Part of a small language model's weights.
Size: MLP 4096 GELU, vocabulary 8192, 71.4M parameters.
Architecture: LayerNorm before each block, rotary positions, biases, untied embeddings, attention and MLP in parallel.
Training: a variant of Adam for these matrices, 897M tokens, 6846 steps.
MLP neurons of a small language model. Each row is named by its layer, matrix (up: input weights) and neuron, and shows model dimensions 208-399. Each number is 128 + 32 x the weight over its row's rms, rounded and kept within 0 to 255. Numbers have three digits each.
Before each neuron's rows, "fires in" lists the words (lower case) most often at its 100 highest values on Wikipedia text that the model never trained on. A number after a token or word is its count.

fires in: "former" 14, "of" 10, "other" 9, "all" 9, "then" 4, "new" 4
L8.up1673:120125142122176105127048107154143099131097124139193116097144143122127140112128096182109120127149125047148125122116102168165182096135097155145161104208164177176140133129180104078112086175114167120138115094136150110113143151133145133100147086179169102098134113149125100171082148130123092136185158117171132149160166156158139068150203151177088125140163158124121134169119132106101158107125145144083137154114142129125165081074168081149146199115115135170133109145142063105128102113155191166126128108114142146102144197177100169093139106133147116117144042117117101147135172143116157111

fires in: "of" 25, "in" 12, "at" 11, "to" 5
L8.up2467:201097125145130108156091123106184199071140108130116088128173120078100131134126167118095156096153173158109121180153111130160085111134123118154131129131117124099038056188150105135140159121118096162113171117082128091120137159167033151117171051166168123109156149126153101171139100104174050174186151200121187115097110122163133082129076063119158178061075175110099108141150129146146157140132204076124143168188119161150118109141195091141114104065194108122122156087101112143183111086172151145060137175115161120174129110149133127097159077123142128147136106149142107140140193149094108123

fires in: "to" 57, "storeys" 5
L8.up267:124118167152115070115077129141092106081138120120169166136147152078138117112082083150156182093145159136146115093144111108110080123178123169103144100161077138167111122147125106084133107106139158152159151057110095173123122106048054163140139113129156155077114148143138162165150137198153084149173145143143208141109139188139057121061145143176140191120144151118109145161140127109137109110151151105144128076161098111117125059111158091102193167137113092154162099119069086123239138093090139139129136119138109117100101117126167141095115159207109149181139100132117147138094188173078105114

fires in: "the" 31, "to" 16, "his" 14, "their" 12, "its" 9
L8.up2818:125132123122140109168143110123103123140154142145109150096148106094129078145161135095156104145129161171149097097110152149187160157137138105198069106132101136156140098157164142092125096118123103159162151151115143141156093116117161195122111149119059134069188160131088136111154115118168096116117083124135120180125161126083149174061119131151129096173114148117088102154105119100183109115112146086114181128155078094103093118151146080145096160065095104120144151098143137112150190124133092139086077138076084170133138121170094140122154087139066111117146089134127130103101129209104125164

fires in: "this" 89
L8.up1248:153137096150161158071146089135137161107148123127115153100167177152115119065153121173125129099096174108076083121109121183136092147120112098125146118153124109135155113106176092080115106132136139139172169144095060146125113105118144168108140111132152114109071159112098160153117120110159113142150118100138175122129128135068141118115127112171172147130169135072130125107157132132141167177085143097130136059161179072133145152197205153136153098164069097103091060067125080076120140105118191104139124143119119130142081120124171077071149177106130171104110137101127143103149132140175101122

fires in: "of" 26, "in" 11, "from" 7, "for" 5, "d" 4
L8.up2226:160141106159156138096143140079141074133149121148161147101129129128149080150085145209137155098073123162131134090180057145148157108170106161114035162156066142122097127125163165152142091105098081124138132104098093140120120109132161156128163133147130085106171197150061159116101108106140101101124153094150107132183175124099125131105109129146158152121131175154039106161184119149211145153111098155159106129160105139140126120114172125094114099116087097124116133125076079160145106099064080106100104126147147094172125096166156133110153117175158172158132080057122131118129120113149094175

fires in: "a" 74
L8.up1376:157139127153110151119114149095141103142131162106184155120189116085139146158150156184108138133105127160078137160199134101117119121175102183148102139077141128134125107149156126168115138117153073074157128132139166061117102126157090098169126101130208069066125128082137153136154058098125100167142109177155107080116131193096154115187123117215103143063147129133052105119159119103090185175108093100132133092152148142086155119133160146115175151099162115128117130109077107116105099091149104152082130112104078090132092113105098093107120137134151175134149121104080037172127123193126128142

fires in: "an" 92
L8.up1518:086105184146087049027125148077105104149159125130125172161150150100116127173110181129113120127112046108093135138143122144180151127117123143107161182130130089097150173189123186118126116113066152131119067102091124094131125139129163150140186138184131109142087135140120146086096119146089111102160112190111161195047104161134117102099105124135122122115117127098085164142179088188176120147147190094142143137149184133085108099186087107101136087131086107102061069072159058152156125105116154068118110116094149051123099112144136155111091105105151127082110157174141127155135142188143175111

fires in: "in" 59, "of" 11, "from" 4, "between" 4
L8.up3578:121134095151128150121132052063090100090168170074107159042164200065123119148117127180123116140127152134128138179168120154154116053158160170061130160154096161124133133097206111104166159134094088156118188137114157122119058150135093130135124044099130167142132143179168135103163054167101092117114143077108147148164203139071116118104079162176102103131140122129088098158111095153142074130117156103130153123099101145146156139111162147194125173085160105198101110135146087114091132055091158163103063165161104151111123129146137109134129113109151140135167111186137113135190206107119120144

fires in: "of" 40, "among" 9, "all" 4
L8.up199:133079150137182138133095168129133166085130102113115179146160150116105108086114094108134165129135159065176114095080097145128084110148141128136086165133186124109138098115167136062157119086145137137096123105186119119135136100128108178160171116145114183103142148154174116116133168127089124137128125112112133150111101089212117126054150132125055109158106158163152099149131125147109069112102175151113196097126126126145099123119135088075186121080156125220139105144120040085192131159103065115129148157126163144084143119113087126151115158173174101143129118084083170173098117137106109164

fires in: "an" 85
L8.up3751:103116087124072103063185167104106058170170191151198099099186163120121079192168122154188125178127123114108151117173129125145131133107157151086110146117111092159163128148143194083105115146173135129133090106114150152150117159091116140137085135118120160107133106129133093107153065123119169109110123151119086150071138175136141058133133074112084068133062107160091115130135081131128107193139132086165161149137118119084122116130100167088077107097137166124156133105078147139082119109102139121173153145149097145115156153159081104176134109110106123105150115129112141140099167186076121041

fires in: "would" 19, "had" 18, "to" 16, "have" 9, "not" 5, "may" 5
L8.up2784:192117141095119206149113117150097079112117132151153105120130163111141149175113123151100124127127109106128158154169122180125173121115138069146196122093109095099112145093188138096189125091171184108219112107111099171107128120156103120157141161131186150132124141146133136164111095186112157088106109157092189129137166208185037082180122055145106104135122131083102140109146129086117152136143133077156155115145111138123152089109127105179215106142129150145090101102113098143112118125116132149079155178082063127082214121142167133148164107203110142136128133201131099133102112086121092134

fires in: "a" 46, "0" 10, "played" 6
L8.up3997:115093056138152170110100119095149112181090124162128125114117132142099097175135141091152109132152134143117153106154099143146065159209089104130099143076103089124167087121106115147157114123121124059138119121066094161103143163172114178172162110114187088089163164125095095068097131131101046117171161145123094125119125145162148123141125102141115130126128146161104146179128112098118129146123172078130158137122154176037101157159168107121144143134124172132150067159161096105156130129095137166098090101115095176109113118188118094034156116084079168172128126146092151124169173155198098193

fires in: "a" 58, "left" 6
L8.up933:114185061078110185156114146117068133176151128101152084146134103104147136202089121152144116126098129154076167195160168084160152111138145124126071126093117071123155136155127142119105157137100122098161103173175144092182114088115121124162142082152175128099116111079148163170160141151156118133130105159147084098130128090151129116175129101156154089180115099133125156119174119088068163210144115089148117171156133139092054140113128180087161109095059151104150138093118126123110132150118158086051134146103098164100080091088075106111116141162128120043120129133116126142128132186138132097

fires in: "of" 25, "for" 8, "most" 7, "000" 7, "number" 6
L8.up1352:096091120110170154151097131167103201152119138125160134166138154149105112101130144152144113137155127085122093132182109124139114095105096102079128108145104190195130125134222138105106059139057155119161136089046148082130172135116112148168094078124236122147167162135132128098095141131104095117175191083124121091182159140115137105139178087117129160138157162166113151154152146131130094082109193120133165137110088131109174117098120134046111122143162086129129125085123135170119152121082131187076097115161103123098088108109107101108151188129132182102149075176089160104160141185067138148